Part of a small language model's weights: MLP 2368 GeGLU, 1278M tokens.
MLP neurons of a small language model. Each row is named by its layer, matrix (gate and up: input weights; down: output weights) and neuron, and shows model dimensions 704-799. Each number is 500 + 50 x the weight over its row's rms, rounded and kept within 0 to 999. Numbers have three digits each. A neuron's up and down rows have the sign that makes its largest values positive.
After each neuron's rows, "fires on" lists the tokens most often at its 100 highest values on Wikipedia text that the model never trained on.

L5.gate1939:492452409407559592410480521498431551452475488627476498612495504497523464520518429510518577385485518484522512476491591429524449390548537528491489497468497477405473472449492473571515477474504522531519541495453421677587506399524502462489551531545450461488507461427512527469455431537501462468
L5.up1939:626495489473563426552451476455504515551417411425562451519462572515454537510510468467488472518451467542509488414585501532602439458537528491458509455451570458507482442491433446578581450372532540448549548537502523503463415540452521516497545469534544525504469495454499425511582511522607462510
L5.down1939:473423500531495523397555505511576500578452457492539498493492472530514404507565507513504550436501540465427528476491614435511548478498507487557473582543463440491609532581549430410458466454525436460478547482471406520434489411511429534459489516500478542537543467486507482524517511502462583538
fires on: ".", "u", " | +", "ov"

L5.gate1553:486597460497509513429468473489458536437575452458457473461537579431435468504507516522535527504504487525478478449558497408558480536492569530430416491571412470570557508555484480457522507544444546464533567470531550539588528541550398495525505493486446565573537514478517531437560486437531460529
L5.up1553:491567503434503559431464443469546468496516460456462373541557451440490522441444457527491581513495477473446504531492506413518447441481504487484515523590474495547581496355530510499481375540503534548493500533549588549499582576450462478509540529512561557548443552415549493568524448505462484469
L5.down1553:586616537567524597405505398458479521554535550519506547451569566489510458497442651526523491455401531539556482559498502538513521453494422553457446460504603575554516556563482432457411550460483467457419483496521513495466506444529498466548497456561518578504526572524590521445527471391526576530
fires on: ";", ":", "'s", " following", " next"

L7.gate2112:409519483459487522438573439494487545461457515350515523513501501480496468509499431463420587489477489441533514565505517494537485477509515530506534409467520535491520531421542509472555432487449472475587529495527441485509575457599568503529460511522526516446470579491474483506493471532436506516
L7.up2112:534446491482476563501480480490523561428518614456460524643431493509413433451525451477475527445553489425537457546441481481516500524545490474528531499456521540481514571566514440643512452469461538484481470482479470471533570425630477373457538556433480430444538542454433531495506470537469456505
L7.down2112:507515468551480419445421466553628585544490483464512570512438520507517614562455452473436518461480519469555515423428551429476518461451412516515518513414462437453495511486509529491498530573491563490520412475566524547515498529555522522589469435459449503533448512482458465534494460495393520622
fires on: "\n\n", " of the", " of", "ronze", "| B", " St."

L5.gate53:459539550488524436488604521487548390543478433503542495470513493417467522420472623528499499563463461495407539489588416528478460430439597558478487429574494472584497477429471475505491456523473496523438437534539626517565579570558580586474469490426470488483565515460530544537527459465529558527
L5.up53:462538455531498591430404534440523485492555519573484574470557493472517518536465441516488541562527565448527543469476534551565464494461569474421493483518428513457481396433462523567501494492531535495591488433506444502471492458405489501517559485654472548517491502432572473529455581478448527500
L5.down53:640527422429499442503503452450566524493393578545512607499459500502462454528467551413511485518488503517574507449524598513482561476480443522550503439453536538508450547406494409555588474546589465538406543457471527463508491608456454515520434529498513577356510525502505449481450434504529612455
fires on: " of", ":", "'s", "|"

L5.gate484:450535487528553440488547457422507518551493444442558487527518559526429491446470542495470524502561475491394555438559487485510461533498539471448548549513452490517437454562443461497464490472471464399560394522542532479418552515499460596426503495559519523383544509503428606472491532538411496553
L5.up484:505510458452549527499476448443550499424413387602508491519536515545455410455478528541451451526513513426482604539570480500512478527546466460480494571553572525419526506501464486479434525546460554456567467505480479484560540520551566559514543493502437437563436538499416477405492461460496522382
L5.down484:416479521528550468433467511494501504531513576480471501471434545520524536528553432523560549494526468569457491448531499519524452457481471392527524477510610543539504430344473484514538484457502373575486544558558428398527449537401539477466545480553563546402549528468553542419514492514542516520
fires on: "j", "a", "%", "ak", "ov", "ar"

L5.gate777:520593460474528463555488523505545469415514515418546558520463521427471526562547465577479501536438527516513496481447502456471432559441464476569520506446582558507450427484466506491574553530448404509586573453464569494575457382541449567476432574505580487570492399440563509484593486514464530511
L5.up777:418521452504478519489519574534426529592540448497506478455472589573432498499584439558444465526428532555547532489507588447552448501534526430483401487533488535628539437429456550478441528531479505501506496507502515472518493608481455458553551576432566496478597439506441588532460519481463511522
L5.down777:522474559401468490541426581427476523515498488496522464422484415485451513474514481463532474487526462558409447467512425456479571477414475506553488504518460604487489535478582477475598527402494461550448450508504503476466527545483515462464443540585448584474432554595447523489503488457558475504
fires on: "ok", "ad", "ash", "pt", "anc"

L5.gate130:540488539408609382532512477520493428443469410446435479518545471477503457546541537449555435567430571545502458531533476466479607496569479541461463529499428518469385384494460515366378484426566333530508604511558470521453454616528490462558520463483391597501472631508578505546458573624429517559
L5.up130:491514486528515483484544454395416479434457539505520527548486431558455436539495473494425495463584548525541507556548578526483482554425447575487564421472336576515492461393483490516481459450511459523463377417463471509487481500451554480468545506551411478514481569572438551497497566561496541512
L5.down130:578447555490435409535510600524468483518536476453393498498521514527492581463382507492443564473462451501416513416580491470463454367540498429480469475426573461522553562528471616457513564495477567438550499476460450507548476558530469465488493493550467501461454557527521503395428498560463476524
fires on: "m", "ger", "t", "ast", "oul"

L5.gate1527:616508509432510494489542536460464515557416598529492466580450492498514480536497462487527554414532503517461445519527525469562506460468512437540407530508498496512438508555440535529497605509544372590575565454488545488540513460591487398404527508440431572572562494513482499561434423492549491464
L5.up1527:490499533490520465471471541439545485470490587430431543458565505544548480507414595465461558466480545604543512571514544514476492523504512451591505451411484422519537487545495415472533440431572448567487549516464491508552533478467498485455456503524501529479529400571560493486532475532574421578
L5.down1527:592474606493547457551525513482547472489461467530430491527492489484493445492482459500530531517427460467448500420495525556502596474480465579535462498462518481523508512588508422454564545553530478556428503486565483598511445478505438531466479344474388505502547511466462441545476432617502417560
fires on: ".", " | ", " achie", " | +", "chie", " appro"

L7.gate1529:502407532535517524485506550490490529498561550488496429477499504450564531507478577490551520487536525520501554506506526447388434514464526548415454515471618517517593479509494458540515458421563496507436515569480476569462510492476463415493627475436430457479421452534555554456524416497532535473
L7.up1529:467515486470465429573455551432467504512537602482517413504482408438498566555565534502437522405491411523545522483430550490560503589518488530510418547468530495451490522507511551490490486533451523467570549422476479498363581470539461515527610413502467504561475515505447611524597388492466425541
L7.down1529:425518522664527512525472485568512542550484496442448589512538475401488534476529537509521525575430553508564533499556408462525537494359520467462503544538436519548494447504571536552435415524430488452538565559496574519531510486509497457514486498535548518498467505521439441412508583568489471438
fires on: " An", "n", " an", " special", " of an", "ash"

L5.gate2266:543378585416542420527434438480509523523484491469490596409452537478520449554405571423513563447565534555421571472490482494595467481514539439455567547479486519532526547526429514477586518562451330468493542462493480514553460539545552549518532508502505458546474523481526600532552435449448558503
L5.up2266:470505554466557555417541579534482521570551453509499644469480549443457503444461415505504551462575486572427450487592410485425522539574496628356513539501461480515492506486558564487495448513507571557517447491534543550514464532529434488500563505433494565565508466512542469596482531521463522469
L5.down2266:478415589540503515448573545556538547426476507524559577464522522542483436485486480455481506527462557484526511504561469568609576474506508499450490519485473557574515487513540479446512502557481421521559541487438530576537563426484498465480434564470512542528558561454578534455545557457498504421
fires on: "2", "–", "1", "\n"

L7.gate266:536502447457412550523473539465493454511537504499558493503499469508448488456678473437430528540359517510523462494559575513516520475500532515541457480463494506600450466493590496474448532529560495510478441489580563407489555489549604567455567528504545496562481634522500446529501477551525541398
L7.up266:493449504498399462508524415489544545530509455521420499579541434543521461452479450506528523488446452487607417540517534475491438519482454532488477490536525540425594495525376491430528563542598513517570509555581577480464458500522522531432471558441522432485572546479496454549429463537456480484
L7.down266:398410532543504450532477450515425504483469532502491554475524540583463515478463524448443604480418490503580501424538457430493461415457550457486504468516513600408474430557524471582536465588475547553476480464459522494559525530408448453505541473415558475403469645477498461454581475554427494441
fires on: "c", "s", "es", "od", "ä", "ul"

L7.gate1363:457528531463504518518495529518497538506454510619439524550595563421468535457470569539544522452522423467474385493413582576595455521496422442541528562637485464576445417478445493541477388456440533504615559467503525464548395617499599481464536534514406432574586499437591553437509443577484524494
L7.up1363:453518440556513413507425561450587543426419505506567471529601633441557536583412460444432542547416431444526532502541535488582462437483370555523445479531543584421427483440533533478412437497513495513505511458481532508516434518468452628473483524456561537485544497435479500607464579476517492566
L7.down1363:493527458487444508567435470449519538458636502467482486542529465492497487641435467490551437467448509494484585465434542544450604535539378406480529532556544475452521494484497522562567412452475505545529548515469480532489467477399434524493517497522514389486554423567541519454431449464501530412
fires on: "p", " exp"

L7.gate569:449410517604538503582538427482462483552504510492465446507455427488497503519537458423500422621511524494456471516465609606535471389526542535603554503506573655353571548495425521462553453389533532506409478561637584495464473579528501502508582523560464557395468582459547373416552444432524481448
L7.up569:545445538500568533546509509640632535522531414509553553426479533497586488473571540474467454495544591558496545499541456531468537462513533468534530491494547539563538610495494499528517461414518481444488467505446535540444484456469432443571486459564544525524568496486494425607543555469480532495
L7.down569:526482601462565499488605396476487582532492481499426522628445414491531494512521472431482400508532521523551456502583507586507534464442583456564534550511453460381436527547506495656490548588554445471514525471531501483461429571462509459490562489537463463543512498512494538494462520532448588496
fires on: "A", "a", "ie"

L5.gate1880:526530502534470540455493553518586451434474476465468518517412513460480421534499399517569582542467596535446451535454548506551493512547550445505539508555513412511414469474499496450470511545526549568467481506547551475501515589396538431417475472537437461534521521537480437490535471434616562446
L5.up1880:520502574479564606491481508505547438497481500510536484552458453494467561490519502445562520489487458508517450402473381532529501510554498522550475537504451456446493541489432558476542467522505455481506512546463442516494443578499498467530508408467486616489565509525471462551581479531594616452
L5.down1880:437483510515403498514537521473442499431596542484508442555507554459442403481488562498509543438418566528535461398463469480503538488523421472496516473460619509623521507501584515518483493484547508435516512618501527450520557471446496528521595456566521526509459500561516486451490514602497491552
fires on: "or", "ast", "er", "orn", "ors"

L5.gate1530:518574566519471441445487443516511459518536565548527450427441522454515509499459375467444509460444534545496527482480576519523543522580532481492527448577527579493503465490451453539471536533497458423494464545457498522404507364549512483520548430545403487580533578504433427413510538545499473509
L5.up1530:508535425509626430457606573545486502554558478535494547422468508575456482489562423545479524482456527548568622578428509549562588508601534529535480485495525553407479457606527550522480424453498409502521485534532632416469453504519515522524494407522457507584593503499435501517477519503495505571
L5.down1530:467462577486518532515588454408513576508496492538528450551430516523494513545542658520538456573472595472469423505528511594534538347392497402485535599452490441504513544444473498521554560465524595485450589484481513505543466536425502507459550497467563502405481428406453505452496443477479498454
fires on: "u", "a", "ō"

L7.gate2364:488510549531511469480495527522480482481541537503514424548591532470455513492544430482498478480539518618450415453451483512483527488443488452455464541586451482483460418522517527498397570582473409465486467635552497430502532503474480537459487451488512518490542394486574491552518496504570483381
L7.up2364:522424545455477407564532546440508424527565529618559483437520540569491384485474438477396387527505542528502372528501559569478500562530448473466429494573549505515485523437589562493538495408465538556545464532488407517488503438460518447452494517467508568510517452475443544463436473509476481533
L7.down2364:547494457553465446491429501527492542458570466485441535492520483515451487452488512504522574543512433585457445463550467533459572523635504485496439547524471477511458556379513530460516528345509486459477547435512504508520443481464511575468500510488479496462507524474441551470564457473516416585
fires on: " O", ", O", " | O", "O", " of O", "- O"

L7.gate1852:458440556561524533491488510557524439412519495573468526430532476580530513564461513495443619482479560545483438489493448413536569510560498505567388472586666410532575460493552511455482497465527462490571528460531455505512485489477463539505483502521559506502513508396526494466499530515491529475
L7.up1852:567502449500481475449509469538532498515565521504508438428540584498542511545447636575485506456594472483446484553531513501421445485531434539526480505505470466570532499428438466559499522519420555430442492493471446440471418443454495459414548563479481484537620453486501550468542528585478436428
L7.down1852:596486559513517446521458528512460457477412448508442497522447490575396500454546400434475526541474448536512448482380447413458520459436531486606412485533490484500562465541579509489413545569538480533504532592581486498468482458430550439525451495484497441531375488498573469482484462452473488471
fires on: "-", " on"

L7.gate949:552447526546569449536502505540491563488495441512560520444462447494458401568483604551473558448469453510508577518477501456508445482528477624390451488532510481455402500524534484475561443388558501453502408512557591492429502548519481567425524448429507575464478475453508516455522546484594549507
L7.up949:505479513471395491443432516451473436443496495495454381547544467530551488523596546539501557521616472466456561520451441401550501540497479420566489515533427548438456536488471464493440563483511511377519500497440512541533561527502553604487427462551499538479430451483439451558499524526547517485
L7.down949:544540504408428472526526451519452489506602526537436561614479535457477471490553510486473571529440575503439470480500534519604392460511360422603511520538517489511572489374483531517443459468494505491526527545486465533454450535482589509485517529435499517464596523483582432462503555554549579452
fires on: "or", "ian", "ar"

L5.gate1106:493521494501459414508497481530517477463566531557491503562479452493502391535401488558455576576440497458598498468482545399447553580476631570580468490548528568502560547428418605605528478492574436579471488496539444432467543560446540502487452490512439516430546409407519506517556541561529480471
L5.up1106:478481440424481485506425400490559529516536546549459453472459495465424482525432493472432497429501564445526582514510450472520545437417450527530568538453514538490476571484488480476546473519435557508449462533444568569486474409445559574533460409515537412386550483585458500458455566489519546474
L5.down1106:460553463566413502502508518488498547387504515487483529476476531405483506480530501484475538512426506590478504410388423392464515484562504527472534486480498438528524462549436508440462548513508540545507493484629516475601453479546478410492491422492500491529500487440525504506445512543439451522
fires on: " of the", "s of the"

L5.gate880:471557455505460482560477470520442458457543615508456464518512504510458380542494571466478511493580544560435588576450542576520522547541531428487505485511423489629427434528554536561489559464548548504607426401522556484406507553468526505561472580464488399501395469540520599511498496505504527569
L5.up880:550459542494621517523478467536458563463543457383548451537576466582479467563648587510481566456464426491507517567478481482515539515541572569411514444494411549468537498540530488388512479426462477391460461466549514458465560474411530516541515557445515433548413482522430515377511536517563594444
L5.down880:527513491502567431547548566446500447568455532449539461507467465633464488463491515509467451437459480492539492520586464554411514519565444482533489468562447487547496583470484475441492462505531531535580534483495507381508449574488522488481455453480518414508478481543489527515476533500549459588
fires on: " find", "end", "ect", "ate", "ward", " discover"

L7.gate649:479512457416527494466510523442443469516425481618464433456513451443477524471404546522435505501550574487556497419593508545496442539567479493454501500469431454545369511502478497444596461503448464513498549422527438609551471469560563548585569448513499443461515468466451459557660441385496498477
L7.up649:490500526510532421502556462539504502616564483415460589552528490483586445529480471542410524457510437516374436475493469574480555492471472510418452437629454488531456452521484540508530467531506556551608455481401536557558434569537526559534505411551471594474469486490465526559518460506528411410
L7.down649:507542530496473505460472503462473401472484510517492497450529559519476410510467487505501476462562474520533382539517521466560496468579512476458543498486482532463411478477573507459538640568454530470493537482517486497461548521593538605400474514528458464574465662442474481489478570410491575526
fires on: " form", " Form", "ew"

L7.gate552:462513523486528425513608538495418569458537427609538638559554490460580492491560539489474409518477480680502543533533454475628516541517574438434537520522571541490447420481445515605470456406475488458592462494431402468485517491470452515585476449481435482494569486449430484492547591493608473581
L7.up552:470509413447501565499453528463424552564521500449390401551529458589530553496523471582466518508454555479520514459535491543493541480516503528504468518489454502545536562449476502496425477433494455603540577499459600455517526487494491509491439507479553420538472471545514529498533515442557529534
L7.down552:486616523459547527537481453424456517555499513465428494438414545441524585442535509623405556520648507384416518572448510467455456548476522487471490561449511441504510580544424452455426493570484496513520591472480479526544481586479503578504500413503507452517480556493439547549524483494545572494
fires on: " d", " and d"

L7.gate963:545501502562417438398461469574385453539485495575540549536496455419460477548521487486593489491458555560424567508496554568552450486463614532549435547476437431502546474565420565497533512493512481494529467569566548423490591537489456525444534563457566509516440526574534508485548547539621498463
L7.up963:568593438444432512574399467556455452508480492519482558481517449483452453504498434523453524445399526504516439551503548518539434438546592546463486515548430491605569488390446583564462511540575568498439546630454497514574541470550445475423462597398514478479468518567581482471515478480503463483
L7.down963:477500580563452554468451558476466441501571516512473464512425451552454506419469520522445617432521531456538472607455570447547522579518481485530546524470454531461445453430548433484440446549414485478489486646508523530506522520514510455472401564612590476518518448498513530550439516499566510389
fires on: "–", "ud", " (", ", ", "^{", "("

L7.gate1705:560514484479558459498434415591557543497505468550470553449462465442496513570491540591508463450615443489527463554419479498623540500540464447529594507559604436471491523464487438521557455510486430415457470566458476447529554549541454494443537452439496474505520434477448480461542447481473574453
L7.up1705:527510463397483426532489446508498492416557471485437540506499588471470530406439519529496492472493443511445470434511551526479583415418483516503497581530545428488563516514498449527416560504561521521505471531520491526584578386573540432470507395578568507468500482444554425584481585497479473436
L7.down1705:491506413528541524461491479592602478493486448483447514437509446577477562463482485447505484506506453503540384503494505399376570478531445492509492579489465535511457485457589512484519520542425470535478550477479514485504540463629504389477481488601417315538501397459469497526520465400535550523
fires on: "em", " tem", " em", " Em", " rem"

L5.gate1079:538497468480513432585428574599498529489489548514499530504466473492471589488530524469536485508509509575526505476532485494544473589437516391520472540419417503609412419487469475549525521559464519499520491538521471488512500372514528449552556535625482576622502507456521574523515480545468458483
L5.up1079:539498541520500491501487487522592462476496497487549483399514499523492489517493464382492524615515492373454517469513514451479507552542403571505482463493474504501450519482519496588524494545434487530477520557479510471542490542507488438555515539564575500494551505544556542543454542412570565459
L5.down1079:517477434527554516494421439493433488430566532521368528624466449527537438465381478440541488510436407539583582408474384511577460481519530453554541513385513480554381476453509560519568574459490554482504533637507455529474397560432525498508508495532543564383474471469455465520550442600403539526
fires on: "re", "p", "r", "b", "e", "s"

L7.gate389:523527526542488429531546540534472429532479523510525561466463494475484484522481477533441385467483573544477475470405553561434504474508476421580556439526492473572533541533500558464539503559516443500529440518530465453437598421496481493442525401479525575468527506599520382434517451463471443478
L7.up389:528438456484576454551493540461556452379586519502494590537474456483485590486504472456485496482520512522513627500516574471457465512535541465506465477432510472504430575467542501438446486542585473512409628549579437514539511474572377475531517554550459539524474456536466559456474540502415494494
L7.down389:480486571462506603476464443500612436562496384532495468492477581540558460557458446455578541505469498456528415510511514501495505412461475497547521445527520493456539520492485514568475566475469565507471512532496469466462499600516575574477430579527428441438438536510518408529456420496543452494
fires on: "1", " by", "ed by"

L5.gate812:463478446432535449510568549658504427427486435505542560486521500466465478437558552489517506431492544554504563516448584527432452481489499618486545543490446478576462474519502487509582393511524410532509407406408467575477474571465581501494406501482597473439481497510490439505462509477502516515
L5.up812:430515483389602553410495469479553568546497568511470354492522595458491451404435568589503522432483432533466494538482476410413493463517460487552480526454606489462415569518435552418425574413467466469492457594509523517559569566489518470462523510490352520465498642544483462483476475561467576573
L5.down812:536437468464506451499490518488522480455535403466592527506515557476388522554562550444520453588507502428529470505462592496530525413499467428600473458436447520535508442512679437519432505510487498470516457543528513481482462432536500501505540558396531441492440486386485495557556454542523453539
fires on: "il", "b", "-", "it", "om", "on"

L7.gate831:534519503528380495626423554551526592486517504506488524463430493412535450441522356518432480544516463481448533598541509445480503430402551555503487482448571419490504432460537484443502504551506490548564471462448478465450589595472555542526504532506473504357527476426497428577462472469515566434
L7.up831:491529536577594418595479511530464521512496534464569517471433372461478549480468418469438442490511516472586529466505459520565443537428556477532461532479484560514553504528558539464426508476479437517601562524547462515546446516543521518470319588491586498428548526520488478531542464428481541530
L7.down831:524526435437557596480466461507539492427488640548395495567449535539584565503580452390605432419482598477522536478501492429555529548490450492607492583522503578409531522371526419522503538531471547517522486503422522551525554499590512370467573481441407547459526433488491508514483516528358493484
fires on: "or", " is", " player"

L7.gate1049:500511601536487517544524395459490504420459497560459597552457518474481546493534452487461486555421500512373548589438474457544538565539448500450500519530493493482487499505462446654511353540521415504506484520475491502451484678571438485527519449456461453575462541529439483530516390566489459440
L7.up1049:516429501477513448424511549573479417478526393473501479476524588477473447468394448452470534452415526511548487590419399558505501514473472439486636582560406525522577566448586426535503441449439523552540491504482459571522543495540516621565547487411470495555509377618446463399341479526521506576
L7.down1049:507503482609505497473577554433554542500523475478525416448593487507558387529485593633495534563502496503438519497529450502458553532527435522498473454417396509552485539535454538447508559496548467550470501500565465516490525484487457492481456458472383423522533566484474497505506543400535523427
fires on: " w", "2", "1", "3", "4"

L7.gate1544:516508492516510514509473512523520450449485455578507400474553438441559552520498496467468525364523537504401496491460498511517557494546418519485507412541554475525506556527439470640522498473559587498485448500490540518485436507402603466581443506557509475474462489533496537487431544488537509520
L7.up1544:479481472479549528505554492579499513477492516521518447447536537469499508486434544517411537596488523547504468512451526495466417380489512411542540561423480485520484460542460546477455581536568543530504432503544421506486488478464528516588491513450486518515442466514498462546557503542498599494
L7.down1544:507580514542504529517405438512553480446563513471524495514554563609444624544450457505552525433476508581538527480436486472504521502436545545586558449529468542495508447511550495515468558492411443521440411577535456456466524607579490519629475530497562509565417457447497538568495458496446488504
fires on: "-", " (", " mid-", " re-"

L7.gate1765:589436545528455469514428426530520467415558433427483461453579427455485451530507448477533479436484498532444500510452469514542451527483463440485553525501519533465563499466470470500567365527575455540421518426432484559516404543475515481537585469544464428517534468474493543523465427486535497472
L7.up1765:509426526445414430472541422461464464489461519466451501489547470584492442511574452594477479540458526504451435500412510516558443473552394465440524506530547470519481533469482529578483473537530555494540490517527476514516553522499500540453534543520478441512464454408504574418555479471544524482
L7.down1765:441460463588491550478466533496459504491562508480487486514461519396497565549564469479529488466422613522508450441518482485463497545541568474522543584456519503381474605467452529503457470468514496528552481400552479520556447407453423562497574478500506505540566512604443444533581473487603444493
fires on: " O", " o", " I", ", I", ", O"

L7.gate461:479498468515489429483551480477473425500491430427441510522437456545466448494392515438447452610489578502492552519526425485538377552538528445535476520458507422494449487509454435499452415525531577434508468552615539614556469438500393401426552492494584508393456436427601546466452515583509474409
L7.up461:571491457484384544485429469447449503545537535465545592566502432500463429562497520564557555463471510583517471471482596491455459561432491533477440453539523522477622531473616531532377489522473500448512508440528515512434473510497443532524535546554517512501446486404521558514531440438526500509
L7.down461:459498532549580530476555502414486427521543492437455500534553422514482499535461457501501555485532454371520542484456575473536541446543544607483470484552577546555503549481527476459524557534462556536434481550429453583525455484529542457516421537483508414446438593475530540426473544449520598430
fires on: ":", ".", "(", " (", "\\", "~"

L7.gate1018:547531552481463504544520506511498625461484425582448449500507422498454494482531536482488447587559622430540583487468507526472473450595483559613513431475506460432480505546512507532507538460486464432505461533549504508486431488577444559459519508525514601492545486536505418475468525380522496405
L7.up1018:527545485482459499560576464426519482427545547507445488579509511480488541530467397470506491523434565539517468438570532528445514491512553517420577476541558421584446611503497518468426567521485525525474554494488451521413490607395442542489518527440513443506503535424483649478469508504422559488
L7.down1018:539494503531416491431528456470500554480538419588540476425579501596462512533528503553620515439528424411505568505428505498499599560513479543491480532440451542569469479531510456465451495485456697485464463523452501524489487446587547467599456481501527532488479460549471425453380493530536403512
fires on: " p", "-", "1"

L7.gate1485:514398499445463518539470440565496541479571381444451472512575526496577510465378484525499529500416500521498522460578442457625504483470424541514521435475572559539508548489482496530481497475484505483400481607604409552455459569455501525605456486553463512489476464479511567489561471539511464465
L7.up1485:577492421473436462453480464620508432416440562510589448442528486456517430507520428429445549526500523435476506554487456474550520530493573521531451470525495555498516496590498645473440458557547551439581434434527533552479533386433458443449520498535462533468505515527450476510581581492548544497
L7.down1485:471459541474588505460483435464585490548543441521553419550512478464436519550484499561475532558477460506532530482558540468448523443486472547525432563484486444502474531557498507490535600553547424478493482492565349528416582472497468440491541524508499558572477470435482455501518474483525492422
fires on: " un", " Un", " per", " heart", " child"

L7.gate283:495484514507461581382511455506502437496585413476450482518608472451460522437428522516478548579453457492449500424529498522450451429389466444490519573544518499526503494466464531502538413524456464542578406495462508506434478515464458460559409537549448445396645568546496576575497577465536560441
L7.up283:514548543426476510482439474584553431512456498423473485509552467560417499522465514461495562546464344570530418458450494460642481509430507454445469451438511436470555522501557459503489462406453493576500464477417505422429525578380575490523406446484534513517509491512464508469549468415496461478
L7.down283:558453528482579452493464464606486499567500519472528482393536484583471506542473590594469525442406533484552453487588516509486498444613462542528482562497560527607466500451453466531490518532456455516472375501541574549549528448552505509493456507518568398543577472514551458493494493513505446486
fires on: ".", "es.", "s.", "ure."

L5.gate531:537489546446541540591549528516539436428482470621487439497410506552509477482493440537548597487576462567536470568554474444533412586492461504493420462469611567450486545486463476517475459420521493492510452501516547498471504435452470467508484552462511532436470463473423570525499422546517504513
L5.up531:541486449549521570550533484456461472554466518489496511483554445439500521512518611516527441530480480507606506508510483369517519465479398445487452537547412497361488517533494557444454522361478504466419520475477506469475569467438484484495482561480597417547538520471472567419501440572558522527
L5.down531:462498593399451466572429425459532489465462500547500371491525400527528505516531480530479479454572576365453590361455436440513483504485545443553446381550519538593455578465489512510510510534566486489529545519492497378518485549418488450535527530521543467518413509504504501497460512502554501494
fires on: "est", "-", "ul", "ime", " Or"

L5.gate1635:528493470392519505571493442454432483438526539450460485561461570548499537456535405444473428535520533447584574556437499545535535540534510432445504505525458507500464462479441540479516440491478432469525493584476545461563545480474643495509491484543581581574512516450571512494496516477461609475
L5.up1635:476463547455477490542464488549468494504437580564456570476514412457520444518570579537501581497553499482488401476427534488491439532453526457437582528534497483450498487490507525409568486483457546526519511389521422514450444505517403526542497536566624456547378565558531469557506539496582447499
L5.down1635:535506409479477447478576509642511474483436462540497397482446543504412511484479531511450477503391525503525535559524518534514563551440482529517461440444539547511525521502508624402490485478469562513440479528495504447517436543552472550490503508502509566524548433521514484502501397480418485574
fires on: " H", "h", "e", "on"

L5.gate1424:408508497489552532319536517507488392449462591422542528478478445392500487458535523505506506579463478504391540521480526549441506471424486462501509587493529516525416452545469402510556488620482488484474460580406508480455527331528583480614514523559496602514468555508463466427463469444460573543
L5.up1424:472505535479411462448538626504484422470452399515532540531530519535591484483529457455470575469421478553428535556435431511501486401438452453472502520497483465538523577667496465469519546553440536602531379533447513566423581518502392600541575547536477461552504549483528501434472402493488517551
L5.down1424:556525509473527527470571522511463515498428520530433449469476502367471437530470576468524416458500542465504447363575554434470527525486421512455485501431521477572442485496625485477516565502564457476478458522562639447566461505534564501510543503568505565538498526472492444426476411513537416403
fires on: "a", "el", "im", "tar", "ch"

L7.gate1559:579470502567539513489545516450470532581440495635544486548529465550516560515492571426556492542481520566552527492517443632569423601489502634512510565527604551472466526534468497485471602453581447487536465507594548506485551552487517545516535508479502538580479479525502388575573491492518484500
L7.up1559:588568482531477547465566442555495452489556521479475440546518485513466425426594512480470450455466521515429579436555587519464533543436469555451561501396582569505480482435520448407539558476565473510514419458590465472561477490422528539461478546434486560544440445520405583505499480562572478473
L7.down1559:407524395562458452493527512493483418385437530550530462424537463495485553554497477497594398552414504468390467492527506552510603585530504411593493559475548490495558495511489523517563439453551490385501368466569496461444553435534470452529507494512508514507441474513513606482490582484461407528
fires on: "1", "2", " Of", "own"

L7.gate1204:428458480514466562500555530489516456539462465478403596473507441495501438553395530440467569569490541429481481590498477595456492475579594436508482466565467502551462495473562474518513474491555587444515502458499449621492400406475467541570447427535558499475530569444641420369499611580432572464
L7.up1204:537547536499480478612529485548513484552530441489450639506566612549551522467447449505457481548484552484406498487527475542517501506444507488522516479559458477455514514533551569520522438482539561505600497532598442583425521445508446510514559493441525529421466478439543498384416463481545556497
L7.down1204:543490417498560578407453482530511467398432557435418593475553486536574468445487579573517573518626429476568621544499450502470517475548517476462529555521444568470433588574488443567504460495503547441492518590525513479456479523461485556418405482454498503425482604516457462452447557459408455447
fires on: " form", " develop", " represent", "enc", "anc", " kill"